From a checkpoint of a small transformer trained on Wikipedia.
Training: a variant of Adam for these matrices, 9290 steps.
MLP neurons of a small language model. Each row is named by its layer, matrix (gate and up: input weights) and neuron, and shows model dimensions 32-223. Each number is 500 + 40 x the weight over its row's rms, rounded and kept within 0 to 999. Numbers have three digits each. A neuron's up and down rows have the sign that makes its largest values positive.
Before each neuron's rows, "fires after" lists the tokens most often just before its 100 highest values on Wikipedia text that the model never trained on.

fires after: "."
L5.gate163:495438532492431553535466516576483518450446489464495509493479579509533492451558493580502470511481450518551493583524486510514529528535506490457498530493436492469451531531573532517478472549557459511487524514496532575501501455456458428511562495357491522559489429531504536520491549525580600528462527523465538575411501550466487480473506504547476511525461469510564463505534563490461498440471494526509445539543486493463467411437426530531515466527455457534536526422508501501519474460488480462512601512503476480560524485499471502517488514528492472506493520495508433488503417472457487569
L5.up163:467448500459487534500431529573368506477397503526444470524458538485519540446480537525513523569502511559551483486514463488516521532596507484556485451490506477530502534451529482542515486482597437536450514449447447496496537516487517393515457478526453444543560414566499532504547508502519472531490498580392528539515489456552526494451566550481541511547472478496443472542429559456504561475510501492456510524471545561529513528448473475524414460464495484478486508491524500484551539530506435419480549480472546468586458552493521607485521454509532533448539458496539496510505452480506503522

fires after: " v", " V", " (", "p"
L9.gate47:508440504523540509454551545571451548525421456565463521533540533511435471477421493490592541542502435457506500499469541430483477542475479535461461460517488507443516535537437520436475524562453465514443488439538479563452452483472462450564489524441508521587428455470561518536566592494469518467460415474519497495478539457504498496565518494483362457505528472574453539475498471454558459505497515511524459524387551519519593470499496477515521506397512449483560523454565529526504502504507562512494526426508558473474479512514510504460560486560483473463513545508453497475539487447550497492
L9.up47:516469511550422466464531491515472520525467454479426563519449491452444539494453489504558494547568406456507489485528563456446531503462424514526479497485536535461506479457437461391457444541487436515443431485493476531509484463457437432550440503484475458457398468475521521551498495483457490451482541488459460506500568467505487393567454449447437519536480462575489516508520495507511513457471627528510519501478541507502536515436464451489492480455516448479480526445527517495466531532443515544501534423465442539485473513500489452487532480541511485451508548495447529461518504481522516476

fires after: " m", "aj", " M", "ak", "in"
L7.gate748:498476489552441506447480467471575538445520566488471413478540537465519518512500487445517431396539513437539495478479475547475519506497509500500503527439515534558517462372481484475561525510488529547525520487495506501445492543556442482519518466489472464533493524535512484457485474438555517501547549475607505604490493561523546514519483463508525485436526464479547498571576516524455454504514483469491558523525557529450526514501507512494512502519553496496536466537548488506568461465425543528489539461425494481550545494480502506478415473452491447549453420509462487472490506535492506495
L7.up748:503545456531549500474594514510545417486496491469467526571515424516560473500498459506490484455520483518501504487463464486515476520389607468549447601427482445469518449498558485432429527425500505509536474575477516424475495447502523439516463546473495487447532474530402465511519434555547485476576480465505506532458496558430424575510604451495542496507462508542494418558481551487463494553523489535543492545509468521504517533546531457528498481498503474504473501571534512499518507416500571474434457468484523525494504492525559468550482498548483477494510520488482583493434534512540488565

fires after: " s", " m", ",", " M", " kn", "ro"
L6.gate896:553418468416553581561505500481480464492471513457450481453516467519496447505541498480493578478480505536490517515493489482501541510548508428525409499526513544510514471537511449516492468484521566547457540423495477490469464523496532530500518530507510492421524469570450527434478431523509555432575525508490530481495531437528566524594480486489477470483482481539477515527522554483414467523577495426548499540496593462504508513524550473520489574474538513484551557546512488513495494533422463436483559551444467472393490526499436479499454505530467486465529465504507498527537412486469422506
L6.up896:480479433475595475541463467409540520520507546435489528430485490513518475522408395404471573570520426471533558523479496523488514406502597493448507509487560467576514511449491544507476496480490479514500548445503500522549481472528491476519462417494462556415507457511445474502495545539493468446489588495513518511472528544543525495469492505490549505484477428501521460529471531500463498561526499540535423511459523393481438503553488493410534493476533546540530496528540443472499478495531475425482526534442562493428489521443542510505502461514426515569509470476472564512510449440467501491

fires after: " m", " (", ",", " Comm", " f", " v"
L7.gate242:499492515513489453472500474469429500548470516510433469536573508530453493443494466448561434541538516510475506533432504510476489530486477589527522507497497500471564476492439508547566486526471461429499501481520552505425457504574547441512506525496537473477466462473468579426565538568562447450494472507507570498518445466493476511586509518438456457511522418507509511478469516437465475514453468544563511435463558458523509462495555540460480553481518451413494585509444510501472524494437502476465515515454523527486435486453392476459471485493498423530527556533481521508505500475502519501
L7.up242:468482489513577427496524509490489464574472506443434467525510443504531549445468437449487437526486513536502516520525496522527450504493510595540518495501495490481578440504399477551565486529513490426519489474528558437438481506551559515540473512492525434451480546469443482449520526531565461470454526484527568468584464470505448493590559552438435447519437486522474494472475517516491464539451575597536533408474532475536467509494541496448491487501505554477456512486422537565459521498442516520445513494478480563556446460490471481450491436494506453562493555509475535515522482493493512451

fires after: " n", " he", " p", " P", " h", "n"
L13.gate142:525495507514521467542494446507499460508555507570527445470475524532453510513509459502526552469546457469476509504479458468452407595451497513462425525490594432472457535453550522459549473548453495501444441459476443517531546501549473497561485478567467471481432459478509475506559473493463432453560472451484461513519449435527526462545465498422441430587534477541455452538540532450514494509517498435398538524498538513501540474495539441516513469467498529542518505446465491544557432512511533543464514468567458452524481538554490477447509575544468525473500468525498494550528508539478572466
L13.up142:530495511507489466525446464417476528540437521518478511497499515467502512539545505606566441497528460526506483554491433516462431430504500425548492527499501470526555451547518502495461457526552481467477557440455560402499525467444450520536520455538537540512495441550501539502453501543470467505510521487432528494499524475518546467475465527491477486516515529563553525554586470514483401515525454543484510484497484473478454582498525517518429551485493430518441481516513498534485459570450450488523458480491542519449477550528471498505507486471489466502459444495415468626499519455470528481

fires after: " M", " S", " L", " m", " G"
L7.gate162:479476591563447526497454525484531530522558498487457524460466450443469446484395493549485512434580451556396543470489487478495486536484501506525524474458451539591515491427488496460483489457541479528534520442504476522425440525525489451549524478511495509446437512500520493588484417527470478466458576503512492527484437461530467555524516518516511495451539379520529520510472508435513432500479524459506511505528505515523512402548534527521502602547506473526520492448537532482543525546451600598476466412488460473557517524576536546535503426512520437484478549556476446534511549545477486539
L7.up162:508478473441563587531562475635545421442552497543510457483487476523511500531534503488468511418489502473515551548483531540510508481425515524466450512490457488530504494488464524426544493469494499568538579515503551504494562476473476478505531508563490487561510548550416471477547499577546449450557504541513528534478548577545477491480491485471480496512496475477526509548572474451525517445555526469518463557516515529512501450513445425475496488540534503471498430527508496511464491487475442463524441481407499487485572405457490517455517510463543522502544507483459485476412532504527451471

fires after: " G", " S", "at", "c", "et", " Ar"
L7.gate1010:484491536490535537555482484488564447467508569571529592447501565524427484502435464498498538475528486534526527492480459439474499557499476516463501502438481534474487524490462510528485492386530571509472455466508539528521581522449478528528577485429498592471507445507537561521503541474465467467539559491432524469517549532491498487424434529499569438472501479538373541513520518567469446504523528468471460570504432490477517436535568509458518517477523545521566467457511521513410580538524501517466493513475502453499546543524521456511525474510525438487471474458497465469534547482476524524
L7.up1010:530393509509483538419497497514509465499524475473468537500431571494496471516509461480492495520489495477435514471470509449504491514524585477494523503503547451519493525551432555509561520478487592464523502510518509510520520522516482447508623546505481495511540525497447528463596544509489483487532542531401477430460467570473564542401431470494517447500508450456550536528534584522505470477449535438483511540482506507436477421507501479520538533438508590547412468441457490485487492525501451525527360596518465466498527491518450550502501482430471483489548485489533495457510501485510519570

fires after: ".", " the"
L5.gate445:509433503487541521556465529468494515470433521552517453454506543585539534525505470465486490483476518501525525455478485541511560499480540565467551498440499544522442539492520499506442468505577570448516429510476549518495480472471508451468484497470436534586460530565522474530456520522488517518503569510536532553483520527460428478506501499518508553504457523579463465503542579491490500479470596495433460468480480472451472477469477498489428490463417517575456554512543480455525438433477566468487525484483438477539480541465455534491543495527561481481507539505536431497505444529459529533
L5.up445:465513507539477523585520477544488480474493489485533499508472538564494535522548465529437504576515490500487451450517537478602445461548471410525413519461453485501486560464513543486447523457526453564516482482544535510448520481475456464541420604470459496542518460552518501538481507547517461501539513521551531457524500534508431466436441462449490510523458520507555558558483480470543460465488472590480479515575535558549442454443518511479551451460479476460527510578481472538481434451542493418461592510535513437533514461482456526541490544558577475519526546444494456524456422473523489489

fires after: "he", " p", " h", " F", "ar"
L11.gate654:536521523504496460477492494515520475538637525481523469499533450443467552538535384564511532537556507516483540527542467460492484464473487542500490520545479469427503559576571521460498456512446603517536528474457474565497503453561438446511528486494495541451497476514570494520517545558418472492530507502559439568438517467514522418560507496455509483533503470495544469481493585482480517437512494515526445493480495486573493495484564535480466478424559448488500524455524531596469499478453522504446558489513475511491560559480574580483492506555504499550577531472502482558485514490499527519
L11.up654:531535479478494527535539509536492546496487500464465503496532464462517506512491476496470534463494401528499455471604436573537467511486481472500503465505543466429538520454462478504555545504575450577422501458508550488502517511443413528518498503515490540545512483442503488540506481515509540551520573471466517504485559474446507531499452597499500450536450398479555486540532515541550465509508462598503459442524568508513389501508497445505540520489494475465527511453541475477499520549548458495485522522517454490585570500439444442522412519528547472508490458442493481406539463526472533533

fires after: "m", " l", " m", " le", " pl", "on"
L7.gate170:547533495499546439497494495468516548481524476479450467489486462529497421481515524553483527549494345529509510479467407520509599514545493490416460549541556542567501520491399449524534509468501566481453525483465442460474536426476469428469467471571498454561511509469538556506548511493558504524494483504544411468448515448476487528452456508528509560482502455579544501460452480524457473547502425525533501540456467533518471550513457503533388507562495501507522549530501484473448518519458494491452501457452576488481459511468578484562510496497538561442555516500439525441505499503541506526
L7.up170:535546484491495501443477479481496527440517500525519521497469507472548540465509469498539498489486481510547555517464430456508426461505455489510521523493518484475501494516459497514522475442505577538486525513517441497543534518466545538500468527459516480509482446559469545465460557564437504444430538530500572447451564545455538581398540474505513464575546518448490428519458482475456509526549451444569539470519559599501501564583580512567505528523413465438514492507424450425451478505491590493524490527504499472580535467458523422509506533544498553521499523470511442460469463497466533505

fires after: " m", " M", "f", "re", " se", "m"
L7.gate304:517498528539542451478456506493504572435440438469436655503532476431431443483488571504427469519519523545463511449492460562486490454527436534467539541600474426545468464561453570498436472453479474535487507509499488558493507520468487511549528521487596486494549527514518518449508437430542418507511513516492491502495497425503451516501476421579530540468497514486570446418507501560533538452446472499498461445452479481544541449562533560518517515472472441493504482489579524462467443461451483553488484486422513533515515538499545530469534475464455572545505527501534442525457493520483474537
L7.up304:494568500519474522457545502480489517462531458492454541398529511490503512457537546476419472508510464556531496471515389423527530498415388530519492509438392553546529452512473469540491487461449560514519492460478493467457534565473493470555525513536450502517523494489563537466483498524539492528503539569442472551469531541484522410466558539438570510518574538494490468512478530488502562563509482516472556510467517492520569556572535509468472541502528439475586527476497463507419492530448484544556509552491422500515539511525537469481514546533499482442440391494512454507490526461509484517

fires after: ".", ",", "c", " t", " kn"
L6.gate161:520458582470527488513444479503473513494555558480467494503487556560453507514565475565451490494500513529510502468512459492550493557508507523528493500498545545482467501508505504468454507540553542533530437459529518493483470451499424520527490458459516511507464454597500526474473544498542459455548533523508482486426551446467554532593509474481439468498475469486446489592482550491475436449523449450529503535507500497538445461486490444536478489625498489460524591581449512521419462494472572477488501557550470484489475442604417483485512472460496545517492428479569465555532444471439535581
L6.up161:581526491457453542582495486462497514613510511495522538511515528552490522515500435453549517477520403534474477488554512491500509432527510454574522559523580440529416433513515564487498464444538522445539521513509404488512535465431428460498508501464531425499522481439440599554428509565521478553516467525433492495449489491515516499515547551492513479515524520503467527573474500522445494488471416534459484552498506471574549581489525472451531512465521478451526586484509556414481518509447455495451497469572452434523481496481539523499510526526520548489548511496485526532494397478536520545

fires after: "1", " A", " G", "A", "p"
L6.gate197:496448484463512564475517439431508505505479437447527489471507491467498502490462521486530485513529503494541530535492532391502492555434462444449457496472435510491531549526535474477491512411487481519385501456478580480481551564511625532469500529472451453417482582442492558487496493472446479490463514549503513535479557492532487475530498456590513460425528441486510419467461489508500493504493444455488520542438462453551547540512479554477556520566506522508496493542492563560513546491472498534545502456485461486521514495442465502425494491535426535443484484491493569600477513520469469503
L6.up197:521392522480508545471482513456507480493493444419554491488495470496455510514458456473531545468573546491488527505539543427473472527456471526485498486481446463477463550556556492497492493519541442482450473451466571492457543506526543487475483521495485460451446520425474564454515473474453510450444539539466474515402559449529513478561552466480450489476523432487497457580456510536533536461501432449480451534561471517538531516479539501484501497553491476507417504542499504464544522518472484476504465460514443600475514489517498426459475438495451543420463496489502558567563447527486461528

fires after: "9", " A", " ", "1"
L6.gate833:537553471482601522431536514524464532484512508503501461491510499454460532550446546512444468507443517469547508476501528465409579418458472527476507572553522451450553471496547478429570506507494508491496547503440461523475507514541568496522449509559492489465481506401503400472460465512405508521528514507443580477491481466453572522515508442524503491444470451513562503466500548535410495451544470455521461528420510464538423459556520454492576489503546487475541466523535522565492482469496505499509489573521477483454454533448499475508541476535527536395515594507503469553410550501529510474
L6.up833:436405478531509507540496593487448523561533520495550528425490512455480434500466439477563545550492494494494494574511505469472489517406461470518481545538468499513497438510533586447512530580527528478513541493470591492388568464479607470555502508522516503464596560481508495414469409491502501482454502524467481463453536537454523503480504468485552459504514495418538492471462468550441507487567509506565477542405517471519444543471515440485519468440520572574440552516545446537549544534467542563529441511520480491465497451465544489499482473534538436477494530480444528504438482454549465497